Part of a small language model's weights.
Architecture: LayerNorm before each block, learned positions.
MLP neurons of a small language model. Each row is named by its layer, matrix (up: input weights) and neuron, and shows model dimensions 32-223. Each number is 500 + 50 x the weight over its row's rms, rounded and kept within 0 to 999. Numbers have three digits each.
After each neuron's rows, "fires in" lists the words (lower case) most often at its 100 highest values on Wikipedia text that the model never trained on.

L3.up1669:405481439458521563361576484564492574458490517469434509564392510513530563522578469372466499552509555489422570501477472468570533487460483410529612504493513557445532496512496472397469496551558522525556548463538465446498515564507494518614545491501527475463525520528436588614562437451564509460484471459491434534512466472517587542455452503500515446444492497504495440465470562513472544610574413500507547490475476500449524562501492448562527573364475561509508479575618534493371472538513478500526414561434525571488506545585466401496502547527537522471524417510461605514395495480506540520
fires in: "and", "by", "elected"

L3.up2275:476551514538448495527468511531563529525438590509545513580504485545545571524474520450445564572454493521421540514530413454606551543456520614424504546420496489588545472494438465453460463454486415479474579520472572477511443502537465526480432514506498499520474505491490335557537600492488501439466513424508477500500385596479576545472461489466564438566533538580558506458455435523604514440528460477552536431539511600541611486533510437471495540490451523463580543558533510506507555540508560605502423445597506450499509505493575526515460524483452481525456533589471503527574437465610580523
fires in: "in", "he", "to"

L3.up2281:585510563459491595523478470538509448516548548490501479545587463599502441476480465503502542533489523527420455480418482484472462527453571541437489510502491516501483512617484486456520535352499420487466522519583565529514436435525475392519461585534538378537447530474559477486512518546644519500516509477436437520500471564432568655476461505451433496527471490513501469483575457517486467497471479436458577496514506426523521424517503518507459510412408554577504531493521560534467591555522376487406482490458436527452412575493426456491474398523482475427496487459516528453502536460528539586
fires in: "by", "of", "the"

L3.up890:512537512502490556469489397510523512497553505547533497508500468560563445517570414418527510516531520452527544509498469539494567528415521536433535440435477510510545504397418437392541650484562428494532530545553494387489431547426410478576542505497436427489509532511454525494532580407418555545533530496560519548453496558407526466470481481445505538498485552481423524468553430590503586530593458387491540427500443509473411452424534525486455546554489534482508448586622513514415571517470544528617433521581630496497562530510595424554581575551461518338509485558419528448560498511403481502
fires in: "of", "in", "from", "into"

L3.up2356:590500546431510540461480546476511600467506554526520511507502470488534528543451528460550502515478547433459510510483542492520592491556516481592413476554380478467496530438532478369524519559470577472483526446591502527521490508389478493516459500460520473573434482516550560503451422555457567438475562447517506561456516535492571511419440516502521492557517552513519495541491469560501570514458459394427475460490491541433502566486464597578496583535519518450553558565596509506516531489425566554563516599543528529532595506483553450487500527579489499446495542423406464516538533566441393500
fires in: "of", "gnis"

L3.up1584:488578517492547455527527540517488486442518521421514450529531521565503427481573500465505497501512543520484413456446415461571468503593470474525482498530499487536398434452484441520505442503491542513570475500489656529503459516541512606541559497537500504437499455512493462504524554398489504512451497413522424511490470526544480496598376529513527502367462589576530462562481571526445477470541440417583486515480471388475444476424508428505489494611487457536428499525521603476495547479478369512573522497615533474508548494497525417446458398485462506532468538464523416449525445453488460466
fires in: "that", "who", "to", "could", "nifl"

L3.up1049:564491487424575479503554485540482465478486578569553552530557489565585532471458456454500546480499568491539515431540477591507385439527502503431428532483477528531502515559560499464424538505554505462528493541549448491524488423538654542503580444537392506569579544366396465507506613459528518600454422449492490521552493499426567532507410561503468539403475468561505444466554555502611455487512480371514445511494529558541475506296457521532537426540516454490455533523462517540461446529487497586475521497456436397606484518480491473459486591398503499402409531513469544505507529538486407484
fires in: "a", "no", "or", "to", "an"

L3.up1826:510407468519588517508650512493585482494501523650504366471512447477359526466558493489483470552415490523574461508572556497501577452506549475589600516575365477529548525506511582593449494514544563521541488504514556587554425418535481540515547446512572500523579534549487531483568541481435422465547523503494487450543452517460477519481530541510528512489487476404566430521517515576391512532537452514451509397486469540448573551473532596544479546464484490447542480479527564512512555526508471534630458541487413546522543554480484481432529503479504493469555531597476587531486547504574521560
fires in: "a", "was", "were", "on", "householder"

L3.up605:439535540417453593553557518511481615427497555487532582519465603555505553504561426508465488503462526568500495443596496387536599529546533552441464468497524471466425437566509454508463493465441451561456570511515530480492485505475402465540509550408474461521583487543455458548593540513429483458531566577559444492494350507477536512478472487571564557443506557567643432531544413506467477443495428518467469543477477469485468547518537510544531544469437542489548494507437473495534526480469450552536465516461498529429554504404555544412466479618464502522578609455473534563438434453601548469
fires in: "they", "he", "she", "it", "there", "the"

L3.up1940:495451492525515409535552516491553503495504439443531467435515492537398487378408611438516554461474473499520454491481503566383501494585491503485487446565473416593496445516506525454475450527408457491534489572531516534420446394439566473468574492537528457555552445401508556539558569554470456444516481509485479533515420499520573484354578501544554566487536439484501494490454533549428527412510512546537462544506469534446425449546461495516572530375534499538500531469524527461411475493407463526516508539465520470451569470452418485607477431400451392450448542485468505499474456462534500538
fires in: "of", "was"

L3.up2143:432572575456505438563635370505468522464478558532588552472471480541581476429520447477544531428523577481507555444490468508518462418410547531531493418439467498514450518445505404510626559519493535502496463572499439421491521418515571537560560498377487478564465495497544464526526597504490540561494541464557469528456544569402544461427427477437554489535513410475553415542464469537500631578594507489482513495545533506538473422398424527608485516488489558512432523479526485461545534495527465487447440500455566536547543506504465446633416511468489519482466450475443489428481623423485468518
fires in: "before", "until", "since"

L3.up1876:594523538516475529470522532562487341554560473536451495558528487432572544487439423501513429529457477491417494551472446526500449528488558485544507471406426569571459476545500518496624476463496540511496453584491511602519342516396473526541509465552502445462422527567481558514560432516463423423527496464485529454542496594489470556436497574484579408537512432486479498523491518532368503529529514405418490460534538497551474450486525499449497528480525414469593438506549568510385503528514436464483503507501541622450468458452473460521543352487467474478539470532426560553435434534462553519
fires in: "by", "of"

L3.up334:561530494532556493482466518513476516525504472468501513495630579570602534509495431582434487447437485535436500464463520495500590455479506510473540501432479454554501497471514527526486525328483464477514505441506509515368457440486410510510503514467589505540479516513463601628479479504558497550532442481509450534460526481497456582466331569471480536612568514498583446618589463538482519575567429454487526447422477561515501509537478487512572554469486544469506509492480524480510544499429488509445494568500520549491522471516493510487508522480410502492460572456555531555434432525565549430
fires in: "the", "of", "number"

L3.up2537:539504507545448505507501400421543474451419576553540510609511432536489603545534460502471457380405393595452536529502505490493470468478495480625533496500486537478360528531477461543561509581548541430575497506493488568410511600434509485593582508530465449572475534494479580586491441450480474523510530436511478500496473508443405490541485512474461572494496545530504471442576518516504582508477490472469615596566493539522510504481480441505439447459498530551490495541435381488489525383448527459485560404543495478538510487505524510503484534405519486468477544521454605521376484555531461488
fires in: "the", "s", "of", "a"

L3.up1875:474499467530505474540546406525512458474535552522459409572535467477496665540442547601638554552513420461356493465438509447557445420421478523517535500461510591551468532448475450532515406507489456484459483524501493466470501501465488558555492611526399486441520535527427454491527594484490535352443462531535522533474483522513513628396539498612555384604502496536511496617501412486499472460450485525566582508502522648487517522551524449441585494552509491440511443498543511521452498518496562527468503455497476471526418468458498513490445446514517512434501472487469541557579540501484505632
fires in: "in", "born", "launched", "on"

L3.up2338:494455558515551495471498443509474521492449592433498504631469479490560451583526477458522409575482456530525475463521527477434516630522590481570497536480455525510495487650500455530444568453581573475497502480437438522442537524478455522525538578437406382478530569547479422522467546617489484421475533512527549529465531431485542510585483504500421530488606498572515451461470477515449584513432521393477540577460484552575438521462501519492499467544521501495472482491465488481503498499432451566484488486533427493506602484461517466514617474482391449462487526576457513500598501552493413615
fires in: "the", "his"

L3.up1315:460469474623507500515440514493538432454508459477511447456521505462469488494401522499527522583378393544435414451474616494435516450573446505537542482515629539545441502518411565518529421550582531463549518534540502600527587476502509541467532520486533527459520505454452394512513487492548555526445568443565457491519418424530453434459439513597496476392511494538572617454487493555476604490528498534525522578477525513524587459404542580618502516567477529421527521489546451554472473500469440434450480600401517451549409533509452503547435541480460552488447505611590460467447548490553468487
fires in: "can", "that", "which", "while"

L3.up1933:552536567563507525550489440492539424454520561600596513500441510507408564488489442516555580455554527521478468493566373531486635584551521563488438518479429525467449464468432453492514485351468490506497513559555489425510527538477488468480472524544467467453471521431483509395480561511476515464530560549531557502516522508530464447528462543504543583568474503500535428545451451514506510543585538425575472421552471487485480523474426427522516515552530495455502416496465448521452535499507522557472446517545601446510453533474476557517496495469515465486544495484518508548594548459477473458
fires in: "was", "have", "has", "is", "watkins", "were"

L3.up26:508513514489481531429521428491479374528530499554465544525473437498537554518532551496483445523384470613411547491412436523539490482452427543531518566464436435557385446503500507529529593512492515482566437438487528569506528516436521498554516532464590453496452436531490470478533486497479487508589625583539509577476574410452568503442463554522428523599522529438461528531586477510504532478526508487508563555561504517416438476485524477505466497461490521507579373578536500471509465549538507526411544495487475482519518526466513448510475512575490426469409473524384555583421472535470453461
fires in: "the", "a", "that", "same"

L3.up2415:482539441448434505496600501467517521484530532504439496473501456534465506502499526614482459486446496491341566500506467500504483497431471537634381438473472430498492535424509437468574474512549462367480501471516455405387489526533501462525545576461447555418474453540543458554545466458460506515505616522547546549356592489374444460461511526517594592497494496524605517549517480538512492545469445531659534483546493471492466400527485573438485462513462564492519519527601560443488503551425597468548537559570502492458409559546503509536523479373442456515546479409347543535487573478543508548
fires in: "in", "winning"

L3.up2542:529445470488449538454512402510462575480477537544552545553624489494454493468425510412552506452570500492446500480483591522445514512522461515487545463458428595466501503587475460495474549534582420481493581521523468559473575477487448518607486572408446456557568534533546520396435467410387501555486411494483535592472397533429565470432491413562447465515463552544503485555476449494496575485594508520535497556544487551509501392416502594473524486570420511506482512565478491601449544502488396476388481471614554479614503492498433516562460505461484473502502491532558515510655468422521449574
fires in: "an", "a", "the"

L3.up388:550524495528568527516546421525568477481486564503455498563439539513524597498441488475558637473513404484448511438456459483522514482416459514591584517477478509516470516532495475416551526545542564500486484583462510490429485515407466512546465511577522511462459534408445536517522560588516506471510511430541539492499492548538582486468515526469454524575549499533434494564478500501461640639532523476428602519470529481427482499447479461564527460476482501489603408499545504489480595488507568494488552507549478441524489485541428389463497467532514450414454464513450600422483557557582526514
fires in: "at", "on", "of", "by", "as", "in"

L3.up1021:451587385494533612527535427548488411480514596514519453564393509484557485545541360485442548490449438519427582406466424510498618612435460497579510530464533413464524484499498513534453433515525617406538513504511511569516475507445444538576468606443484522426490482509423580481524528469503505433502420421549529448497535497495514549494457601507516495610487568487513413526586454613480479493491487501506545463459505456392509571438564570461474553508460528509480390516490509559448587598466442547431603479498479497485492504514510442530498589456557524442545509528393478513491564490561505541
fires in: "the", "in", "at", "for", "on"

L3.up38:492537571526478539499485451546490473485481597481466472561464478538516500475524465541419528601499508546470524528472437659571570448515491558501496476454540528471536442523510426587424469474479454529509452538521528552534423507480537535459488512388457466475447557419457510558528625507580488492449576450536478520466551508509544509448430513439554405603548469523487436465458445552471551468467382437429491571574504596517621564503474528605480534463494471498436577523503602502464534511496560534545501485583499492499583458535646447480545491458545461470481429467474452477569516517459522552
fires in: "to", "him", "them", "it", "her", "himself"

L3.up2051:578487486498464473429439445532485490471506539545538583523526497459486443511476411494503498484397472481552484492437517478519538484443539446468561554535502552590400482520474451566407525540514452461520465520554568518464493512671555490626493575514443422519426518538467583471530433572526548431545492503501488405409471472476514455473484515520533488501451518398527432520537508487538452548500541403538536523451485513538590524418507543521492539526586562387598531562519541450461548492416385556508440492617498391582488479414548434564528504433463491470411469541515505505497490481473549500
fires in: "to", "of"

L3.up1864:514614470467556512476564440459516452496556562465521506492516453682454562464450497404549548406565409473459459338490551500542524504469539510460469565481515484460489510508455451450469475446611435520546533481526497520503538565529412551601537573507489520430454481487573545460540539475482486492433457485527395403445533516531563530428510505499600506503509477601526432475467506567430452455533521465458418544487528509516493437532500555489451522445478461526458566482541545498550575484400479463414453518532467429508468517553449547435512409459414503465464448459480477465595504398479514568
fires in: "to", "the", "can", "in"

L3.up906:469495551492463478444482544514483543482474440526594448599590521482543528476562575560532446460493449494492433454549479545448511562422522515551549580404494471533605441524508478515387522550481492516542512453446525481469500473494520599514547485471509459534468436425537592461494474497473454507426649437531511512558457481493475438415508476588584552544498483521496522532418442536488478498615456522482580578536492541540468456543504457479444555524490482543504425610491527475373577418541495583475468495548516549521480422481585488465378459511453423449463494496496544526505481506473431509
fires in: "a"

L3.up1690:549526540506495483484500538506463423495544560481491435454494477501549443525518517444483507532468471484540518525555620453489543546383456494538480472449462459491433478602503510487532456532487526475490484477575492588530456550553535575607494553479619479564447508504417478435464614450619592424482553425517494523383493420405471477417551534507504352489480504496577517530476469442454591496512457528421649491440495520457566428440544549540529538587496441483567448501520486522462489571512453427511484536441499495538486438376584470594468591486573496479495559610523601436559541529451425510
fires in: "as", "a", "be", "that"

L3.up11:440456492470569471545513432485528523495471477478628581487448494467512495430485509414527478385460492482363519454454479548474439454434480525572593534431509462532385545503499460476446544452447464494465519527536537516507502463421474602485470509400417464435494524592498576489499488587521512511522502526565437493481490551545478441486499504531570451537444465435543508561507446456529523517540529548456517507494496484495518465439569596554410579495486399422522533498548399475508613501456493579579420447487527563493480605533444414516480533612497529486488449536523441493527483482568559633
fires in: "was", "been", "were", "being"

L3.up927:395556386568498551502525428568459494475499452433560490537491444518410500407480546498509541477549491548520480448502523581451479464471478446486520522480538489430400463500589488507460450478547524546560438511516514555464427497521481490446674532461444485436427518548508522508517534548560519513490392501513522493523490452467498402474482547495441441496601501575516506510488525571462510506505569518429561458431532533469428549479456538486509490391497323522554451413554549406374518501459463495488507467520432474516529465490523450491487516618442460482523442501538566572432431428555509496
fires in: "6", "8", "0", "was", "7", "9"

L3.up241:474501521515551561574477604482448399523476472381543469475416369513564458548510442410583520656428553511503455486440427350479477538599482462538629544478520524500411510574449465510480470450502528463546424632525492506433590512537606573513491479551468506466566458543568500494630446515494596484479490416548611468515565586459526558492424485518433506521435533562470491542487458532532464467509472501564448464574495451530537503399467490477460478532452430490511461542498570503483526485459472418502491436502619473537476522478524500517417558405533507541456473478607544578526561559436532519
fires in: "a", "that", "can", "hydrolagus"

L3.up1544:492608606552581429552563566461518441482461485468433536498381449527472636475485549478503517495481376439419526393477557466487492490523526438530495518522489472545499460471505550488534449393496442434554505612505511438472454547553459494514497536569533530569518386475421527530538511536454432530479542366514508498453545576542482558351477534520580511504527528572533529518450529514507521497546415482581502470535487466424569511422445499549544530473443481467480504489521554465531479404536497453499574516398521528366543543448412475562581564477463561472466595500479503506459524515496569468
fires in: "of", "against", "racing", "use", "motorsports", "under"

L3.up959:423504426474537421518501565499525538472548487562525526510459477471480460517465395464511515535336531530480592396533420519549485545468486617503473480358462487547464517456505490591508500482526540483463571451503529407437481514554468551535524484532453554465484496464445562408497417499530572485556589463528523569542470520570565470585524548517545501490471475559566455504592505492556575580574585435513449585514529550463499473379503493505501480489559525462525431499501393419362607437514425541522461459485532496513504475534461432554508451474473496481486465531508465531475555549384461487
fires in: "and", "to", "were", "are", "was"

L3.up2153:491495495484521498501567473584516440451470488502469426482519526533551483459487654561434555525521367531543483443488537522424473553500424522546618520455421400581584487539445469499564478413550507401586604537532418623498478502507508497537512583548548393429544579482507480524587489546432540597518505503522558491414424493533558485530431515405532511513484502495476478478536430450467487557478466378526537476472499507563499462441521481473533589448582509524456503517441422484476526560516597489416458581414464514543540538499551448391573522568452456547467506498473485529472457491551488489
fires in: "of", "the", "all", "staff", "a"

L3.up2146:574533388539463507536525588586439471540519575550394480491490380548427488533492488446581544454456441496464515478537537418467507567457441477596581567500420565346423539494524503502462571538507548516479537620476528528543518519395452563596478463505505440474486590468529455468498555530514598504486487445548493504537504443402595471438502486491457517454512575548528380444642538524427497448460374482537523573471476432406507498457625519575489468443547576496396415575543594467465522597494468456526576522520610580534558530546453458451614487545544457432473479585505472513483535524474475591
fires in: "and", "also", "20", "medal"

L3.up1713:502520418477451576503543394471555425436535479459452472467469463516531493521560448500493540495541439403428558470499441577491608521545490554497413518421535439453533471499488474525561529527494639436482473568473455426506476520466455506438498514626561505546519447488463498466584579467413517464449493461528522445458501502438518523487468528368545421545483532463518487548506480531468571535494463486533538438471448365433459551616504503458543606448466591472532499506452590540518514563437548515446533543514570486460442501506502393443456495515410500483516521599429565490514394364524503533
fires in: "in", "on", "of", "at", "governor", "mayor"

L3.up563:450517497515553498440473498492630525516564512471520526511503546461517431496490532564537427578479433465462470494516488484513413404453576504399547548521469509495481536442487507523432524508464510444527547504539579501462439489412526445575535508494540345527532574488456456569531464499437499503438462525533512552537405433426499452515457480616455402445516548528549439517490449551541556570571430452489501522532539443519528518556413494602495507411490459516517502554520526526483482482515571373500554416461430536501564491456435515487532520377468462422493516525442520562461374547557558551
fires in: "of", "the", "head", "chair", "general"

L3.up512:409545411480478364454518450499481471523475489459461485505440535495426459551488577494470524472517458521430490452503542466502546638508588483552516500533430536476511544533446468463453537528462462486498524537437505458516444440486486459507530526473469557495540531502473492564535433369495553445524518507493501481522450590525560479468461525459473609533546507542534445464524455512452569544528446551592483435520501472487464409516578575489580512567561491476506495499519470480511530496433534591470418537436465500492494478448516433503474515485490497439438467500410496498556467529487516434
fires in: "some", "in", "of", "all", "among"

L3.up2156:551573480502486451507454539527419423452432526447550539489408371575502587477437627388497518576535478446499372504547530457471512518522535477444503501495472499421436412682532555500507538429518501468507390434564592565420489544514550562477434465457444416489511541416466430538530531503486513459476522470501457480506414456548539534503471538471487452465498517588534516447533422546437447541531499471514550506475474494504492578486534454585504512485478488467471492537488514562416611599551507462522489436522518547544543473465463454400517456551524393429428509547503550520550498526466507470
fires in: "most", "the", "other", "two", "a"

L3.up2196:505518407579525476425472608586532499486537438464485552503404466476538489555569487482504501533514443458497586485402479579481512524469451565465470513489468549520436568587539498478491555471550457486498529504540478571443457483471456530473568492475530478440425547451525567388538546457576507515439428581544461494530559460460627570438464501467448537488597497543571379485571506564526599459574462443494556472557501514505619487410476522452502481502453519397488524543456477537475526479517392601465543596548553424452455491500511430515560557529455481467492484540514508375501461547555611572
fires in: "the", "of"

L3.up247:533596423518484524527416486469492617496524458483470587541571550548433418473434499547504495592426488511338418504519483533507495533496472433540505515460517578495525490461427485470471469492478476500517459525487478619464406486560446654495610578504506483467479576536490577478424491405519552540532438508477488480494455503490466512390492473486490465468543439467584489538543498364526473512565494540495423436560478478424409437441393482505445526487498476460526491495588532481482548478494522491570424553504524459514440482498461439527458493473469557471504417512514480575444443469558468505
fires in: "to", "was", "would", "can", "could"

L3.up2140:555481490528433422550518440464377449503466486466530473458529499563501461545538464450579487515536496511433487364514547408445599556505523541573444528427496425472457482550571534499509521515523538470492452579490471460424510534476540519530654478441548551504497582503436504516552534541431634506617417392602424482390530477496555545478446568653493518481534506575639500463626432631462508504496531437476492478486513545435559497543482492530548528528505536394517503538466530414489588626491410481520465540491535425461505545457510423579556503574462472397418630494475509516486583509463526497
fires in: "in", "a", "what", "that"

L3.up1961:538554500614528523488607503555454560466485645423412458480579454539506497479462466437530490486505455587422511490478423464595472470511473541431392406494549508563452489476407353540478513501498512485525485524497526543469480599443477550477455575529475500502507627484501582438574523540502564549424418470512440601510546456540458541489460536575515505512515583514562443380604493609521515494483539501439505447469498475504537581503522471509494537544590485472508464513473489462493520495454583430504552512544510454472505513378495432459553559418468418522450464487567444505522553545518512422
fires in: "that", "who", "which", "trains"

L3.up145:444466548491490551516519531546527537454518485543567517467458437460377472492506519453506455536534481497484521486555459429419507474472457476537541473482396485461464468491638469391545504465462492516503448551567552533441559598526539463591538459459533460488381587498528561490570455472510481511545553523556477463554490515585559405481473535468481487462611477560495522424569499510496566553453553493491547488507507496380604512472476522539567525513478498481557444584460468464503556508472504450533508524513456477438506526466498457566560561479549485442426553582441521522467489528459517549
fires in: "of", "or", "and", "as"

L3.up973:503455479529469536467488458573460545524581443519486533447445378527551393497509499381515560476568450566627539544504469542511474468587581449501644527484569463474524566575561491534524541568487550506519427474541509557433528642530470636515561517388474449441475508488562470523545603561582521464517569536502482464460448477522526383457554494496532497427462542473545447492537359551543548571454527537517529523509505493560519515474440550574486551334524560461513524499519555440477573480488518534483494583479549539515571486492540466515524476499479531434548485540532588448475512483501498563
fires in: "and", "or", "but"

L3.up1118:584533457461527496599528491538446370497548460495514532534463514514553451509422547515514531610505469531512423521460466579480528588545417447454475469443466493447469471575467517477504495441516557533540564531616414538549437512437535516558575506546498415446502495490554535483484374412550542532472539504458471511450518632478586485458526509402507481521419460458499519532510504582439566446538492501587487549594479505476418503446473439423422512424598430461508500542614532476409487516449503514588621566550616513482446626545506479412504521532479504484463455559529539522509504490526447520
fires in: "was", "under", "became", "is", "towards"

L3.up1508:490541501459417537488497432501438544471473555468423567497553528521561446531504438429545547494563485496611544443531439533558528494452497426542520560466525476482503571571501426456517485548545498485490469527512345384475480518541487507550542607482487495445543510508546464526564445479515622506499458492498610532488500487396563376476502443539377523461456532572607502505526468495512651560571518468467513519521499419520527468480488405587462497527501411601489480510485513489380583566453584537537430507525503490501515509463402366463451413549374535529506470470541428443567501474544461549
fires in: "and", "but", "so", "be"

L3.up1660:411568523546591484527502437460422460503484484565477535427434449492539524475538427472593498521484487420573477406543421411536468445505508548549569465506519449504438498497539537530521503410528580478493548461487594540452454518482533593510524549452489448414551450491454500498566450581522541472463603537484541434538465465606467418498388491498531606461525477549609463477541386457523505587604386494579598555474517521512627536435443461597537533498407502451474495484508520511402632502531472486507498423527459489497539558551461379493447508451479498454446436468438554437548556496446549424
fires in: "and", "which", "but", "that", "who", "he"

L3.up1183:493486426453517482543522429452473441465493539436374520553593550476454522478443501527443461559485580462528474402497443517458480407481526429544479370452424430470612484567464448538612528451526614486604555510573480461476512453469563417574564516513516541445513501489575549648537450497529499607460470489447500539550495476478586520512436494582568474556600511440534512446497488550495502430505417442619458501556544537517524467463634545507544468475571552551509463542611461522428464627545442508553523514548508477546442497506484469530517520572487484481400445463450472489529417438434542494
fires in: "in", "the", "to", "of"

L3.up1556:544549524470478546487510449520483461467654478539507529524491529469546508561522427499547523441517541484458508464501432474514482482440469486473511547457521420499546502476471500519472513485444395501472461456527576484485466527500380538505518550445517508464391465393532536555474488565569551492484477504516515593466449590480487575443469507499495554416503565513576397531496450551447503450415453466378399379518482462393576458554523528537489488474438536497653501527556504396526479520484453601569445607552441489452526537450478467489505433562456476500529558511602463485586457479634490561
fires in: "he", "of", "that", "would", "she", "on"

L3.up2486:489483470497475473445529399456471408478501574471554533555484540516407482447526496495487512480481494451535480380510508549461441550537485452571510542502466542402502446504432428482444561463584487479543512426532479521487570513580471543499536592436477550456463601531593548473495570473458574469404459514516540430426549432530566488540458554490429562434501452534550510503406481478514466509514431500445485451474496563480478424453425504554564517409535450504542558438464485514560598558464460532459437578470476434577439552490533526512545398443425499512484486562482518469531537479412493538
fires in: "not", "is", "was", "can", "later", "being"

L3.up487:432511520549458407493497467459460440507555586455496494549508591489554496522576537576486479484496466589457405526512507466565509477503486506522543507447428367516401470525520500458477497434498463479437521471492537531457430453432509470542480611408490468532558518442503550542496484530543515531476488462556435569462554446431481542444519596468479413547576565522547530515571383619474426509496506507553529534469562531491566484494480531540579463494475501534504545505482529467478488475483416564407581471521532595458495476512396449615472483480494496415448605524535504489492420478545511507
fires in: "the", "when", "these", "that"

L3.up509:523498465465535516491514520466457474550459539596499587559463550453458485605484472513512416498449475568497472518394529394436526563436520494492467500489545398467477562517541568512478432580677487498512475475492483476496435435506484554500502535389510481466515505574494506600489473491483581378503481451472484352481578446482557535469405531541458523506544478564588457513599500514412546515462478365400601519461480494387535408487523489487496509494474596467496423473503534459452513524542462508489531518540454513468416512458507414538578566502506499484458485458535553460472547459577557465
fires in: "on", "for", "between", "value", "the", "each"

L3.up580:477600460418542521444613474420491489494486500469543459583499460533590541531524456468427542487562498481475534486514536533464482425441428464569442563405422518561514566414471463552568523534424497521516425466626434498475468440449383582546438536426454491517408493454539519554468440407536592493512443553570541624498495595397476569464484511486522453449558496484615587582504420504511571455506474477455439517525480477429519422495546462502529486442569511446582574568556506453447508481522495468448489534617566476411470492502461472492479524463526441428522514482537517551551529406473494510
fires in: "in", "to", "since", "of", "before", "during"

L3.up301:465565558496464504455483483467347518515421493455543616475501454565510525516487472458563453475468525528517551540573500454545526475503459512479537510506596537498484409416434465536473558440539490444513444525513611486381529405431459495546545543440495517521508626474538474505522535559557483535524494439525447519470446430425506480408518448487522491549506519584495439430598449537471504524576376431610466476618539480443474428445623584541561511505459539477519549620509539528458637527467459475505425487444550512477550547400442541483450424621399544463544482473476523412571476514539566472
fires in: "he", "with", "she", "the", "it", "they"

L3.up1622:459519449550448585441575367540514475498507500499514516468572538567473518507420458510440426525567463489381542455544506487479561468440530510419467483400461459518520459490423434509583575439520452507500483475519473503436498461477411578554489574545453432543436656396533541396499556565484689563470474439522502468486469592545478493450477492605486516525462479502604478518537465494484490485489439520491536500453517435442449502520548530456463461521507459425534554471460561424508590538484533536542414558588508392475472520454442490477572464446437506391503434438487553544483476337493444557
fires in: "in", "would", "did", "to"

L3.up1868:514476473490439497512638452518497559500463565503461454559525503559506379544489528561534483547435473507540494510521472520502552488498537500475492494453528509493478467545417482513532589504515525482476492461515511527539510471504491422508615548468432435461510488548532491606503484549476591491460437434494471411429460592521482456521468524554443468582539450469541562570528479544502470519554419490482508508544452548503654516439527464430500518519540433470462440517600428452500563463369446551526576497439602524481534473513524330465537549575531474351455521498494505462516494452489482584
fires in: "a", "all", "least", "it"

L3.up2098:522505558445520499451488476431433572534484484513413506500551457531387492503574570502529447521483493640458506542552476507572489499453470541517504473508590518526458450494528483498506461435542517541525516481518574534484513479439443550446457560524559475532572516490533514537366586514467620548389559491571513492526533424452408498431521524558446572571502519536554467446625463523436471519485434439435479517539477496408487481589430529610486480533452554560468466522498528434507500435467459458458554520503505520467602463500445399512470484464414457485423518517461493544497500476573587459
fires in: "and", "or", "this", "but", "that"

L3.up1537:513519493558423496566570483637442492449431520452542503552515425584450438432563542455504447461541529483557484457440462518533481497466535522465474452532471495511408371518477488507500483426453562479517381421503512483518504422498503526568626551429442537456413511456513483550597452632483441472461489480517471494470490541542584513487396473563438465473567508471556492531447526528441504528504528472438535530475468564488504541471507576518499459394457472582582481507495521463498514632511521504493535483577440596429537515413580495532449546554386428501425525502507555463488515558480543499
fires in: "6", "9", "4", "8", "7"